MLP neurons of a small language model. Each row is named by its layer, matrix (up: input weights) and neuron, and shows model dimensions 0-159. Each number is 128 + 32 x the weight over its row's rms, rounded and kept within 0 to 255. Numbers have three digits each.
After each neuron's rows, "fires on" lists the tokens most often at its 100 highest values on Wikipedia text that the model never trained on. A number after a token or word is its count.

L3.up230:151128139153091088171165137127130089100110169167116153121113078080116093107135104054154103069109174130103105139191087129163148093097130098082162079141118098092161099142158147141157085150149094116133088095072134137153165152137143121110111089165135115150103120109100166129138162174149153144086103135162155094129074081179150175120144132117168158123130119137091173123114113120139065148047153145151176255111086107165159088136169164115123101057151089113132147168115078146127174112126151
fires on: " National" 28, " Division" 12, " Super" 9, "lis" 7, "our" 4, " United" 4

L7.up260:112103122110123116055122082129164148095115151138121033091168166150144139160115120129051095215121177124141112084106166153126131151241087131132133108147131090113167119124138129157095090206147120089108141153157076142069118137127156124136115120159085180162120123131121108123154139139078152137089128118097083097215103166154142130126141162157147093198168156110111150117121100117108122123119137069083175101158143171080152123096105157156075129076134133164104130165160125103101167129082114
fires on: "." 47, " due" 4

L3.up328:070173068079067188138126107175130172143160142119118136110107127096197090097064149121094183097111141112087129133098089136103152100143044104124093072116109108121067084164112142141116097156152197089158140113153117115147124121131061090100142143182162181128098115164158117162127179112111105153137122138130146179128128155171104115134121108154124182140122104165135128110128159134190131123136135150142174153153110100196128168128060126054110135103176176107199186099135093165118119108137144
fires on: "t" 32, "m" 16, "h" 7, "r" 5, " g" 5, "l" 4

L6.up415:134180123125077115165176139087158087146121115128153116137139099091144162106158157207099113101069128172138113136090103153145122146079146176106136093152177129142163100128173096158141128116139182116154092118156094136088166126125121111090148176139119093120133104093120077115142145157147122129126114132077157122134129096122125124093108159114128102133030142079151088175150129063098113154090104151101223178072073158068172185146166046186142078132151154146103132093101125134148140114186173
fires on: " in" 23, ":" 10, " from" 6, " In" 6, "s" 5, "se" 5

L7.up349:069111156153082118115104164147135148121110082103060098149150177114094131176170156125148094099141157119131036187135178138170096128125193162093154103098158159191099116108112164111116126198079163131110140083123131101145090139114072126129212178131158125131092154120126116140046124144142073158116150144123120116072119111155124177045136158087126107145108128111114111120133101137063098114170114084151105132151190097076130098105096117161124151145164168114132121153087109102128142093187165
fires on: "s" 26, " well" 14, "=" 14, "ments" 9, "ly" 4

L5.up35:157156107139098157068128144099164119173171116111122092166085128162095122132101101182089143106171174156141076151129164102120170106166074158136165163053041117100139107134170127144105103105132179169127156124089129177224120189110092138124061174122111116135148114082104162127107120090119082069104089090068126102170148097069161190129139141079149151089134087108130100062102162114137114117132113126119131135159135132185145143123134088162124178125106115158120119149135172152179139145119083
fires on: " of" 48, "pre" 6, "c" 6

L5.up375:122125156119114176166158091061216146115107095167130120141073154186131145098143102186101151163101111130123129119143123134135083103150126138124159095072165116170094132123184157118052178148147146198117133127174150090053089106110142119189154117120180099118137123091138087096138138124136137054129152146141120128151135106100077119164107064141122104172121126151072139116101080128170137134105111145118131135111101113135123140112084044134139119129122089102122185055156153143223129091093183
fires on: "t" 12, "ort" 10, " age" 10, "amp" 10, "mi" 9

L6.up68:080130116135148087152151105140122167115136062122202119113088126175164186092086120133113052128094123116142084143046112109123105114118157132060133144099138082131198108123111105161048124135152103126153136047142105088145113156182120097145055169117187102102095123111096124165108046143120105134112176139143135144163135166121152190091148090156140132147151126116147138127124198048134148137154144122133100193155098133198108130138127159150162108152101106093137167171141161099131130122149141
fires on: "s" 24, "ing" 12, "ed" 5, " go" 5, " occur" 4, "age" 4

L3.up203:132096130135103135111196124155136148158080092106116118092167153141186067154143106131105097174192096099141058115186138136163176055155113122135164115115090142131130046122128074191132107127173172122128127165115160111163137156134096146124155146171147147106122134128141135195149128117092096100132045114098108136172113109199176091174111136114155141097174167114105132144108110111139117110160069138128110072111159036167165135152107076134136103188055096148157152118149120158128119155143131
fires on: "-" 28, " Mc" 10, "18" 10, " =" 10, " Mac" 8, " Ho" 6

L6.up114:093132117131103158105117100117114121103108182164088103124161132141106124093153135120119035130143121149130175070084186107174160146158109089092096161117137152151088117160127134111155140175169180148170163115155152128140096119044135122093138117130120151108093118070148163154197126157117134153129162119084119158138103177080133058084127131126116137200143107166135133068094108193100116135177115128088152118182093111154103097121137153166067169071184144160218075146117120114156097127107168
fires on: "." 52, "3" 5, "0" 5

L5.up305:138142154124077165202113074122133143113138106134181113091169116097140080072131169163067147162148136056091121148139117115131126085119137100091132188103059151116048100116158137118061129091100151152122151085080130138128101127122105119102129145155184131144089151090150119172128157085215119101143119120188124113144112102136122140112159153156136110153142143151103113093112167115204139119157161168145116172150075175185163109100135129110147142087134126197125138137152082131182164088047173
fires on: "t" 31, "it" 12, "u" 11, "ac" 5, "mi" 5

L6.up566:111165136084159169118137066186134142179135136186090196102132121122083084141152096142115087111102168114132110125129157183144120194164135060163111157089106093154126129105151102154165164141154079161162099132141129124163094191092161128103102080076168096138122135101167157137172109104122117089114120067140104070129129091155156112152132140054140130086118119172055129098148115100111089164130178161158131140187160087142191139164087149084101140120132180140129074089099115136202108123116145
fires on: "-" 21, "c" 9, "s" 8, "t" 8, "g" 7, "pha" 6

L4.up374:161076112137074161079124081119163084169130190106108084123076112091122171145094162123162154106145160203136170149102183113125191137127141105137157099113132134116120124096150109149125092096149071184173152082076160125170126120100130133196157159145119100082110101110087170138092111091139175107168146151145137153086132147072099122107088139114056125116160154155178158070127164170126098119111146125131174118120117109086169139079160118156139139104127158136102167124191100176111045075167161
fires on: " after" 33, " After" 15, "After" 7, " With" 6

L6.up587:169076085162150169140113101136131140142132144141190100129137154155126211137073110106130127169138166100116159150162116145172158116193122151190097103089090115172174130182119094117135142148108109076065169100120109152108118125101133086080099134131085089185084159168138157126118090129099164121177150115105092083166082101055179109198137087136066156133157099101164190122190138103129122130141097048143127114166188132148109118123095093156153155148067119139109124161112117146128151102153115
fires on: "-" 31, "{" 23, "40" 9, " 100" 4

L7.up219:119127109180131133192116112154102100176058054148134113102125182083082095175112132135125107145128081091162115101142109133165052124072107156121160167160173121163182136121113096104146112101085142118133109099207105138131113204139145121130130204113124160151117175094148168173084147121150096134094160060134136099183121128181161156133137104091139145095128167152133090095142127134085088098082119083097126119146122161141127162163123139183127117139113127090070173189102115161140138054177131
fires on: " =" 37, " of" 16, "," 11, " and" 6, "=" 5

L6.up130:060163077152055141127140166106206092185116149098124163105114163139112128175088101160137154060094072081126163162136145066109129074176087128113152150135102126108088081170114092118146095166121116098147151146106107149118100128147080100137128098159142149087143144123132168149139176092126138148156083075152104109062035135125112166174140109186119119110101141172144135108147092130168100141167125049058141148109102163139128126113180153105118161144137115141127127149147117156181085099150185
fires on: "g" 18, "t" 17, " In" 9, "h" 8, "in" 7, "ar" 7

L4.up105:130141084069097168199156045096117150147118130120148133154125141144124119124069098141139126134153213123134164154123104130086093136162101080054116147075119163176196099142171114078137136142065095176129135114165116073099087140096070129142144171115100083127105134159106112139173084076126116141127143081084098119124147110121152124105133186193102159104137101127156152142128181071202187132174148148156092150101127140132098133134121141176088096112163119109167077126157137147132130147174187
fires on: "'" 31, " which" 19, "," 12, " for" 7, " during" 6, " in" 6

L3.up411:178107114060110127134130139144072125158111097140115133118150113100116077075067109099087097124184178124125133116144176148126141104133151111069213163153136171216108112091111062158153116052155142143182116078127124109108138120133108151164190106179126122163113109161148170085143107144078161079163141128172150106162144051147149080125131126143120155115147069114099141118152172119153148180149119107108191168105141112100106123110134181131143138103094104075124144114197154098108148179170126
fires on: " at" 41, " under" 17, " as" 12, "′" 6

L6.up524:107116129078120109142156076132132120090128112129087106097122135136083116144147136164139063165126141122124154102093056145162167129111104158116197140106139130120126139166079117146071134162165166076172127150080060162176125145091096130114134111152152140175128105169117116140094139139078136065129110134080104134141198106205095221135176190106108135141168104169099083146159152146114161120155150102118156149130112128116098187147094084171137084108166058095126196136118110114088165126108196
fires on: " it" 33, " who" 16, "'" 15, " It" 8, " that" 5

L5.up340:133164113149150099093133098124116041086115091125116155134088168142128167122162178125118155079127168144088156149139113112138126064106115169123180135039115113118066113144093153157109128145156171125183185178103124182138108049073132111157140154129166065113086113087151099188143194107131161090173116091108132116102100121130112104126156185147139163148131156142065100135063170145139152162121091126154151143067101079112150127100143075159136102077202154121118136159139117150167114144131116
fires on: " not" 18, " only" 12, "in" 8, "t" 5, "ma" 4, "ali" 4

L6.up505:141107047184162113154130168127138142139120144164146123144118171141110089090118147188096150082119175065144069116149184114127165059082171146141105131134066102132172112111097080150151077099097135110149166137150146158132165139100124069138163148085190159155147134080081109155131070071060150124114157077143098112094090163135194182094113114165147165128087157180132148086140157152112164134106127137133159092100117168161092086119141146121130107086165181084103099093150099132107140165107149
fires on: " or" 26, " be" 20, "." 10, " y" 6, " not" 6

L6.up356:143182104189174151159126190124087159144117045131157166047176145181137084105134108134073164110131168097128183187127150169128149111143101106136129121051155115201160136151164144170114167138150142128139131154126139078146103116118106048122132069120106142118117120079111143124128129176155121166155125152118083110125097099073076097137156128160146132109158112078110125170141136106111112088078149133066107119104122155118164177139062120080151064152135151057149122198116145126106134105115120
fires on: "-" 22, " opp" 10, "az" 7, "il" 6, " al" 6, "l" 5

L6.up145:152165114144134151152107111171129191104077123111132092038143151129121175196160084187127158123145130113192091182101135165126110082143112116128153117144106122124156110150142104137072096087135151088087171120112096159090150140096138112148125151086124084122139168141183129119113117138093080091138161162091152107125175108156139193127119148118146130128102055081101167098145147132085109109115193075175126195181126159069132155157142092154148135135188175118106113132114147099146170054054157
fires on: "s" 82, "rs" 4

L4.up392:098154134151104137167101080158137173137144077190085071081136140142140125120108064153207139117111139138139121135034143135077134120151120105134135118081062133120203162108091121171045154136110086100163127100091148128177175095120111120116127152130098118188109126135115155137105112222182111172118117126113156133145132075082125194101129144150165110152130123080090108125109161172078127142103143094148108130104108139113106107110137121144167135094114064123144148186144155158197159100125064
fires on: "d" 15, ":" 13, "m" 8, "h" 8, "ona" 6, "s" 6

L6.up492:114163146086053184197124123141136149158127121100082168148144116137125182096118170099095182113076075086123116142137128127129142065181077073068046146129143087130093124099099145126127145147098146095165139085111113088158124138136122147149120136136145156105103142196164130180193140114171127144154092104117105100141110137158144100113127132092143143134138069164092149148086122134169110154113187119130164107167136193172153120149097112065118114116124102176217217126161089124143161089115137
fires on: "s" 16, "in" 15, "t" 15, "ur" 14, "or" 7, "at" 6

L7.up79:101165127107105155137099111136177217152094140154122139117142145143153087102126064151125109137115117125131079128097139107103053085103104085088135133116093209082152098132085116168120076154042125104118173116140163125138110146123115143187115113121110082198088195090160155120134143115132201125108152116161157057108114173150088122173103049125122147155088146134095104085201151130095130133180171109143134144116137143186123086075123144093123080155133154145143123148128161178157132111173143
fires on: "l" 23, " A" 8, "t" 8, " H" 7, "s" 6, "d" 6

L4.up391:129113048096135113215193103134135112139134104137145116138122114113124169147117045128141140104102121108124087112119114112083059146129134105120097122131204120120091039150165133170196086126141098106124118097106132144121148222055162129101113144106188114093111089172151178174077070126156139152128147160149138160081176126166142118137111124101081090135176156145129088201141141130168182145101164146114121086089076139104147143099149123136140132072165125098125125099098145099166119147137148
fires on: " be" 24, "aged" 10, "unt" 7, "at" 6, "ss" 5, "ar" 4

L6.up493:043128129146130107158176136139158061133077089099140140079083145119109147155094110143119108101117142068129130084095074131158165088208160103112100130092099113089195178106148105118129148149061054137112048102171121160110153149136157109124158097108136108167134099132143120160128124136100134113098142175109138142090120100116130195132155129182153113144170142084201168129187130149119200143163155099140124201136113166105126123118079118158082112164190084116100099106136173154107123124161124
fires on: "'" 27, " the" 10, " such" 8, " in" 8, " also" 7, " of" 6

L5.up207:146109169133114153085061117101133171107096164138081067102171093156141173138137088080141105148085161148130097175079158121093097148145125101144118147103165077149111095142148219167121066110159131103182093136112165081093127110084189069140088087162138128120075170125178097181121134176147084137142176135185128127156109163171155082134134141114115140108113165079092145164087094133113098162125076106111109175160155129103134089132153173163125085163109168118121140136113148116151047163151129
fires on: "-" 25, ":" 19, " His" 6, " At" 6, " impr" 5, " his" 5

L7.up556:166168177131059159133090152154079152105168147126106117097116173147063122155177138045136099090090153116108111148161123173125108090142146152134128189086173157135125121127128119140158100109123186158157111112098142161174112170126112162181172144170183129105129080108106110165114064111089093112113118122150077155113074108132137121113133151117179094090087104109038105130122167092135139129091163144107132138147123141177134103111166149168156085203098144147177145093158090113091187134145045
fires on: "-" 40, "re" 5, "ame" 5, "di" 4

L4.up155:088112066079092100092152101132155130142096084160138092127094114130123138145121087179112118049139160131054103151078083148077120135120060116100148111115157061146127179112155080224130161106104131119137091072126095130167157115166158093153155185144175163114074074128139175128090080201122159157100109166083119133114142178147165171119082187107103113149122118116107090196125147176147156141107116133146161112128166118169144145109134106137148104098121133162152148088148119162121084102142162
fires on: " on" 22, " have" 15, "ed" 8, "ated" 6, "ided" 5, "d" 5

L3.up135:097154175164140130093150052080097133084144129112127141126117134122103094121185163106141075112148102140154076096153113097157144101075094121058121136120148119090072070113103105146121102136132111140182116070117140131060144135193106180135164115158109143105140133164144084133093117108143100190069103136127181102148138166118127103149149148176114202103144131119115049155188103136132171163101193134108159090104159119154212132131158131119170184111125169082133116164186121132175153147089100
fires on: "i" 29, "e" 14, "ou" 11, "a" 11, "'" 7

L4.up241:167119102118139083106027142128199137112160145166154097131100103154136174131117096176118114129134120148136106155151231070059159101142157117062155092138118199110164068112107086162096106101109179128154099148136159106120128157098081143062166136084061108080138187142125127111109118111092169108108186112131150150181167082106110126081111134127105175186099085120099126128141162116112140145102155108149111133147159149171173099170152103158162125095155156122154152138093106133108107100083142
fires on: "y" 17, "–" 16, "s" 9, " and" 7, "0" 6

L3.up265:128146065176136164101098101139109102103143131150089148115111107154062120155140136100150111112163208085086181129115112106162114116123163137160165164116063063090173175116135092084141111091114126164132117095118107169083124081115172140118127151093179088111160118147104168117105127072150136089177135100080150051035139127138086120193142117122109170175167132163149167097177154119100135169115154073189137123192094129104086120108182146118112101142119146111166118130188122131119172104140134
fires on: " su" 22, " ra" 9, "'" 8, "g" 6, " g" 5

L6.up383:128166135142130081113073102130181089140120097140176124143120161127140092147104111137076226120179096103147171155113134070131124114037179168111092133106117133067074187147154209179141106133119185168158144132093134101140126149157115149171145160147135089112131077147108116181085101109120154109112144107155180125137100139172129121132120063127145119151148158114105187050099133141135110174123101120157092129077132139107131121134119139130140082093173095128092103165180088176124165061105174
fires on: "on" 22, "ali" 15, "Don" 6, "con" 4, "iti" 4, "ing" 4

L5.up399:092077136115130161133120074125179094149180161177096137065059091112107120102061089174127158155028100168088124110086152100148129090136112111172134159187206083118106085150151158094166120106134124158118089136125125137141106158095187100125123163097107119099104128147140178111112132144117098052093127098121131151109171128136124182191097119158100158195091119163154179150121152101149084127143106140170145166134117165099145117139082142105111116145172138098179141132105150085142201125096143
fires on: " States" 35, "n" 11, "i" 11, " Arab" 7, "s" 4

L4.up357:171112129086134122129139119147192102128189108165156151096092097114131111178145067100173076149114135064099161140094107174103062123120133109125137192156148152118108087092070174117132140088132110155117089044139136110120108114113092183151140132122119177165150072152150105123121079144129150201167218188147122158132204150113121146080110133125063200182104096093118113127160161117127089144108118149132151126158089161144096115103101138093134142080111093059156141117126131091136137112096125
fires on: "s" 46, " number" 6, "n" 4, "gu" 4, "i" 4

L3.up390:199193124194124157182165066159180121172136138126096136160102171082087077091132126177078089194118129074112102080135174091090138109139135068107094231151142107098126132153172176102144108080118153092126137158134133152159112161117150089162118156138146123102146094184113120099110133155137147095125092127054130121116130148125134178079122101125098087165158063131149138119083048154123113148169134102135125104160100120178130126158118168163163090130119154117168132106084127105122160094144116
fires on: " national" 16, " National" 15, " coast" 9, " state" 7, " comm" 6, "ur" 6

L7.up408:131129182087174105170161147089088143173087046134121086126043111153046099099109130107144148119149121103138120139144094063138157114176153132155133164108109103123152189139142135105181100168098150114118111131124086097102147135132202105117117095109121161155107112119197175140171148170149097077087134065161139179113119137118105143180154096151098141086153180134164132124118164136153169176137140072140114119139098111113134121093127125125074124212097164116112107033173149116168118101102121
fires on: " |" 19, " at" 17, " on" 11, " a" 5

L5.up594:096132120126140103035138121153098106143103167123140117054123154096122117106209109194138134140163189113104114113138139069148094071146058117133186163126139189065084093062108095045133085176121108134150108125085128156136120084128126181080159067125110106092134159120169139140138161144148133152183133138106115074137166144134159129105167089094113178104171125137113130115117127152157152201125136112154116081113085127155106160171144159138163067126124141096112102153162178129144143080096137
fires on: "'" 98

L6.up623:117105129092177123094114110076108074121129112137126164114141119172092135167149147132148101148145059136122131124090182152077199138096167097096141164115151168097110198190087141136167114108182141152158142149115164085161082159127098105095127115137129122116152141090184162157135154064138148135188106124122132068149126169162079127110140143198174171135081094082121089104066161140179090103107131142151175126097106106129148113125089104154168084088175147126150149229169083096115132114100121
fires on: " only" 14, "8" 13, "7" 10, " no" 7, "0" 6, "9" 5

L4.up269:119168166176106113105102086162167056127092126205079178086195153214139082103099128070104115159130148122139175117049146164091120105198150088061116139149147130129119129126067103159143140116132106134147107091105128169165176130163156096097133119143110129162106067111133140100121108087210148110123180123098129138126149111124141073162130131057123166126162128118165188097126135094089135117113143157171172107116098133182142104086121147162131181090161116131145075109157172119127137119125115
fires on: "s" 64, "0" 10, "2" 5, "d" 5

L5.up208:092144130181116168096085137141164174111128111088161157143071135180099175167109108098134141113101133155078141050105120101154133102152189089098170173064190151184140136060157142133133128134143153123110113041103082161174098141127157103106174132043130167096147179080089144091175070164083089152123108108136127118122133109144078127111152116151113172148106084105126093165154116146152098130156095100065080170125122120143151135158156129128143163111178104094136116133138177131120107195149132
fires on: " Ex" 9, " (" 9, " Ins" 8, " ex" 8, " Cons" 8, " Website" 8

L4.up399:166124132129114180120101154133171161110126135144159129091147125139095186090103137059112149162095160094114115169199127111092136130082117117116111150113191173141102121098122138144111088124069144114170139096115028116083113162090176116115136115128152133127128139066174104130135149072129130107157134124121079127099133151157073129119071111186117192129103169177113116182125096062143156154072171182083081139123157079116190157067152112119141107126178146137129121163125096118135128089222123
fires on: " S" 24, " St" 19, " st" 13, "od" 9, " F" 6

L6.up610:128116068106105154118125113131166094079173120120168043143136110133100128110165147123147102119164144189081080113136214083099163117094092129121097172161094140148172145106108162116170071160117131160116178116189104169139092111119132085113122149149103153085150134124112160100139116086144188160111176061035151159144116129120122124127053107116133181123102099171120136105070150141126130105161121131138172172191116126150129177181110123097150117130151127166100088174127212118135186141126110
fires on: "," 44, " of" 28, " and" 16

L5.up379:181067081116151101128147153096100125151147065174072083096185128143113147219104060181129121138109130112113142152178130131167131149117098107131114146141146105106134081124141142171141163171117133135122159150072106138065075131085176167182130086110160142136076190129105187136067156131147139113126115057103182119107127084172141183162132126115139126114120095158126156177080091103105170143092124156089104138158112079096138175116142117128091103136162138166100133059135092107185153103157108
fires on: "-" 24, "t" 9, "/" 7, "ign" 6, "w" 5

L6.up343:093193118117037098114113127092142144146110160119102121145126110114178114161116144137150184155159192122165130165122136117076093035168102054106190175129138181098105064100135159158098109138105167177139146126091127096116176076103099121184173139105136110139141071147069122160115143153126122120113122093159124123109164143105155124124104107147111153162145096138153121115184108125163135163152114064130130089099129158143122070121092133150187167056168113144156057174156108135158131104085174
fires on: "'" 31, "g" 10, "t" 9, "s" 7, "C" 7, "m" 5

L4.up464:165110098107143111164048118114147126080151087116185128152123100110120178162041110076192173111083160106094076113175147111077136104105094119163115178137132139114090095146123118156153120119146130076080142082162120108114149112185167080124163144139161143110150171095148171124113154187176133146136068158113122092152149127102107122140108215153123112123176165144102128071150146135179092085082122189138163134147130090087128163117134126138147123112186061107109078095149182135139137130184145
fires on: " be" 26, "lu" 8, "os" 7, "et" 7, "ar" 5

L6.up549:079184109146112130111116156133135165102131165190164148088073104140082067164114098118116161108125122080126108145091123126176163137134134136175135123117094109111096135157126097159109110165123026061092124193105087124133132176160100126102137094146145113173151154094104180146115096125139108153103153115095113048093203104183147108117156122107129138043151133129118067167129130132194190110131134151167098170143165150162114091134191158127116093121125167147183146094165132147183134081091137
fires on: "t" 21, "'" 18, "n" 12, " You" 6, "s" 4, "at" 4

L5.up65:071155112104129101102121107182089172124048129152164135110153118173076163112114088129085170156166114115122147117113158095173106146148131140155144128091097129120203139094124134125141136150114084101148120071170089119124153099134122147159057116151144101122117172140087111114129088052138181088147172151140098141095194129073151154152137073112143134065171145121119146072147203115155150200172148171134107144113111171210164119117138169166173105126125075124075118165153081103113132103099131
fires on: "'" 21, " such" 14, "ing" 7, " Your" 6, "." 6, " over" 5

L7.up527:082114149152165127117172107128179112151104099127110113101098122145135087131096064130160123182113137189176057161111131113169111184184050173142134075130140093150146120096153169128079129109095125138123124099210134144112123129144138116110176190118076091138126147116115154106163140095074111130073093077159148064157135114122127124129164168122148086124169110108108081155089156152087041145102090152120164110131090162148153127174136148188152094114085162156105138072130112203169110093133148
fires on: " for" 30, " of" 10, "s" 9, ":" 7, " by" 6

L7.up106:141086154117125150110083108064075107089144088159109086088153097172071128150170144118127107137120135129105146127156156160194121142119143197133149228160147087113158127125120152135153121117156158163149119144115177169077122152129132136147090131183143104111163185106145146103060134126104052097119110113150147059109143122118118131132101116047134101089180110139132064090151137143072150124124093155094146122078109177121061151120124125126162174147112096181134100130192146222132155141099127
fires on: " to" 15, " co" 14, " o" 12, " le" 9, " fe" 5

L5.up466:142163153123150071150138173111130112097093174155165146108149136139152112150140124207126114113108119062104066094069103157118109095172146127132212116113073122095135090104086198147112116136128158089126099128132096148131066104106142092159165101081151134204122062078119136136162132182147153195138142160134136089141134181190115147138122121173139119128138106118110132197178133087164167143103052151094129153118088128157124133120110116147147123098069141157075057096159081094155105124159119
fires on: " name" 20, "t" 15, " not" 14, " known" 8, " \"" 6, " titled" 5

L3.up94:102105141094060088154116089117087059097093133103165117093112097186153158120150112124190121149160127112074155165132141114181159154164141102125105142188110152048103107159136152125095122128117243120170133083141124142120153178129135161084159125081080160091113165117107183126118139126136117166117148102159142146164105115067124150129135158124112216139095092144131119088095163116096084071106091067156154086144162117136140128154162089145191101113128126108149097153160088129144072072127136
fires on: "3" 19, "2" 18, "7" 13, "1" 11, "8" 7

L5.up97:171103128162105162169179117140153120171112165146128098123086116206127085155079147041130141150146064098178114121131125120088151078106090174092114135107151110117196145134082173098130139123127151101134119090137110109108174162131170113175142139128121110099115115135143213128114140091143104093114077113103070115200106086117114153142106099122134154099155155135135092097081122154104083111155189095138128124123109157073103195192115123111117126129183128209103163181125177098152172073170137
fires on: " of" 44, " and" 11, " for" 10, " to" 6, ":" 4

L4.up473:114122124168100136118084142143089144069134147177126088165092093144139178165142065159179104207134154160099163150115117119146162117181136127213113125119189157123097133174089157094132101156116178148181072119152118086110141113064173074118133123150165087100127115185116143092100111146116179120077125130132104078124100135121167114104063135082155125109115091116093137152127130182112071131172071095113115143150145127165155070125160147083195155129163128127192118150109141111069086093155135
fires on: "-" 37, "elli" 9, " sat" 7, "ti" 6, "ingu" 4

L4.up147:161041117131145147154064117097128114185105137190138175148204144140141134082139113076095129128134107131136096166092082090155134113171111137133153085105193162135098075113104149097205106104131130102147116103131111072155099132161144105167094144145099120161091098132087053163145130142122086127141147080103080093099116155171142076111083141183138139112166100172116100142093077122134181125158158146136119137139082203150123144153121125086133149152179084125087171157128148142120205153102184
fires on: "." 20, "vis" 11, "inn" 9, "lis" 5, "tes" 4, "ed" 4

L4.up148:131110118163117157128107099111200146153166130127172117102100129098102132155169145158140159168102155142166142115153176157115189203129135131126094130148134115197126097126100147167095106137191171134125145125102085101075027131120094099096162118135130110146116094103140160143109086179158131157087125107141092133131102141153140168117180104112195075167096097147083135153112099123094100106173121115098134141063136074152091175077049079133129052081166161111076185106128086130096098138136131
fires on: " |" 33, "mp" 10, " Mu" 7, "th" 6, " °" 4, " called" 4

L3.up379:156156091086125096074134119073108138103067102104166137154140139156125114068120127171064089194149095108163063141149110126079153158132085116130153083098121122096122115098132095133075105104153214100152162092057099142116130116142131151115127127107120140138119125154111122181103133110092159118173148151098144102125097114157102129139165130198119146144144078109138086214194127095100141182138146191172142197049118108140155167164087139137175102144163161084180154132159162126116160150115103
fires on: " released" 23, "tt" 15, "'" 15

L5.up29:201156110161129170146097116118109100148150147235135069127104125190075139177142140140143113100145153138108164167153153107133140117131146189136147107101100109101190105148091119089100104121099145104113164108128117101100122162137098110126114161177116084085163138136094159115054128068166147088162118118118088123199087110108144069150094130049101131066135096147096186123102139149084128146138133093109087122101139100140108172091154134076149113151117187197171168181118120112137120079151174
fires on: "-" 89, " and" 5

L5.up274:179144085119141160168117116165133161135131172133203147082106137136149124122089075139174116064078124122146154174136099113125088125093134080135122115164099162172104148114096180181094122117055159149111084155102064168130076144155134144136117112066150099074167164175138153123099093099093116122136111159140096116124126144151085140203143146154125187094129097099161078094089124068064106149113123142139127126184092108171175136173147098147063104105118177181112127160065132126140165089150142
fires on: " of" 37, "ust" 7, "s" 7, "ing" 6, " and" 5, "ics" 5

L5.up463:157157130121137046153107081108172174127075178165152135095092157102108165143050117132169148181168094142146067146089145135133120135097116121109153206122039115071189195099112099189104185150147164186096134111105114096064112127157105131103112145161144121142135161121136102107118113168164106034096139131105148127162108153145114146118096130168146127120127131118149144085153137079115082110150179126183128159151122162132091084120117138188155153104098130119135152088077129123146138170158088
fires on: "ing" 42, "ed" 12, "s" 10, "g" 5

L5.up365:125066107102130176182124160150150102172161078139140114132073131139125152145079118104074110125121124128077126152111078132175169107129097085099101100151159104125143072104095150142149130125083130116110123119216108161159128111132123158127175084148114162099095118137145126151086123124153131132072168105066179152143189141070091131065103111130083166173073176149118160179135222110149131140148115102126116148224110120136136109172130074175139159100197137134162158102110137159128195112115111
fires on: "s" 36, "t" 20

L5.up74:131142138155081112144115135143168099098151133149101096136135169099155137135110112169114173131150104155108118169073118097080148142120082087073103147198143124078181134143147154180078097156070171142145135102103131107120172093116147136130151107103103116147144149127104128115148067085174160101125109120129104140125086226101092207110070140112113154150110061100104128172120102153136062097135136173172147131136159085151195067138129143152141143084134176212145124071099082160133110191107102
fires on: "d" 19, "ed" 12, "le" 9, "alle" 6, "ert" 4

L7.up480:092134104163150078085138107166166127164087074149190125132087139132143106171168166105178129085068105161158091117140172167138076097126153157134146144126104163129054109137146158137118117088100141176117156179146120103125049115140106153174093126137126106089093175107133135150127127120077109147160019098116052195136152148098145101181131088102114115150149109164108174097138174119142135183109103135113121155097136154127125152051068142163096106151122130149132142111160082164192133110103091
fires on: " more" 19, "t" 17, "In" 14, " than" 7, "-" 4, "in" 4

L6.up538:116105139089165142134111117051117138130101099093110080121109137137175175136060119141151126155125099095121126077095171138101168138154109160109081166145179096093118137127163136153143151150149107107164089138103162159105074155132164072122153173093152054117173081055131106070091114137142158099101068149112189136156137132116129153112086203108144072189122140153151109127161141154124034141122166129075176171093108113171153096100185117141156148182119158135126080116139165172120128108162102
fires on: " to" 72, " would" 6

L4.up545:122121116167133153081153091100138150105094119118168111143128185165071082136118122182107208124135141095167194170102162082067082186134093125086120137104141130235150141100127072145137171125134112171134137087131131153123100166152063129141110170118158123126142149146145185134086160153165102137124119097067083086119110130086151101146119161143084170105110156099103112182216126119114131151089080178144082132112113134122126192146077152116126145070112147092163158169167129113114164120135099
fires on: "." 44, "'" 9, "o" 7, "r" 5, " |" 5

L7.up377:113182124165126094108071109103163156151124092097158169124122125139101120156106094099126145146191109106097181084094116138156147105114137105151157195142157109155127073096113163174124153146059160118097094168157117118094139155199095083137152064136157126163122125141186100079086056073142135105113095066103139134157097165164122085225099125152190082145182092141105142112185122083126116121095125091128113087094152149113149154145128102139131077109158147155154113149089137145143094097194158
fires on: "o" 19, " cr" 15, "ro" 9, " al" 8, "-" 4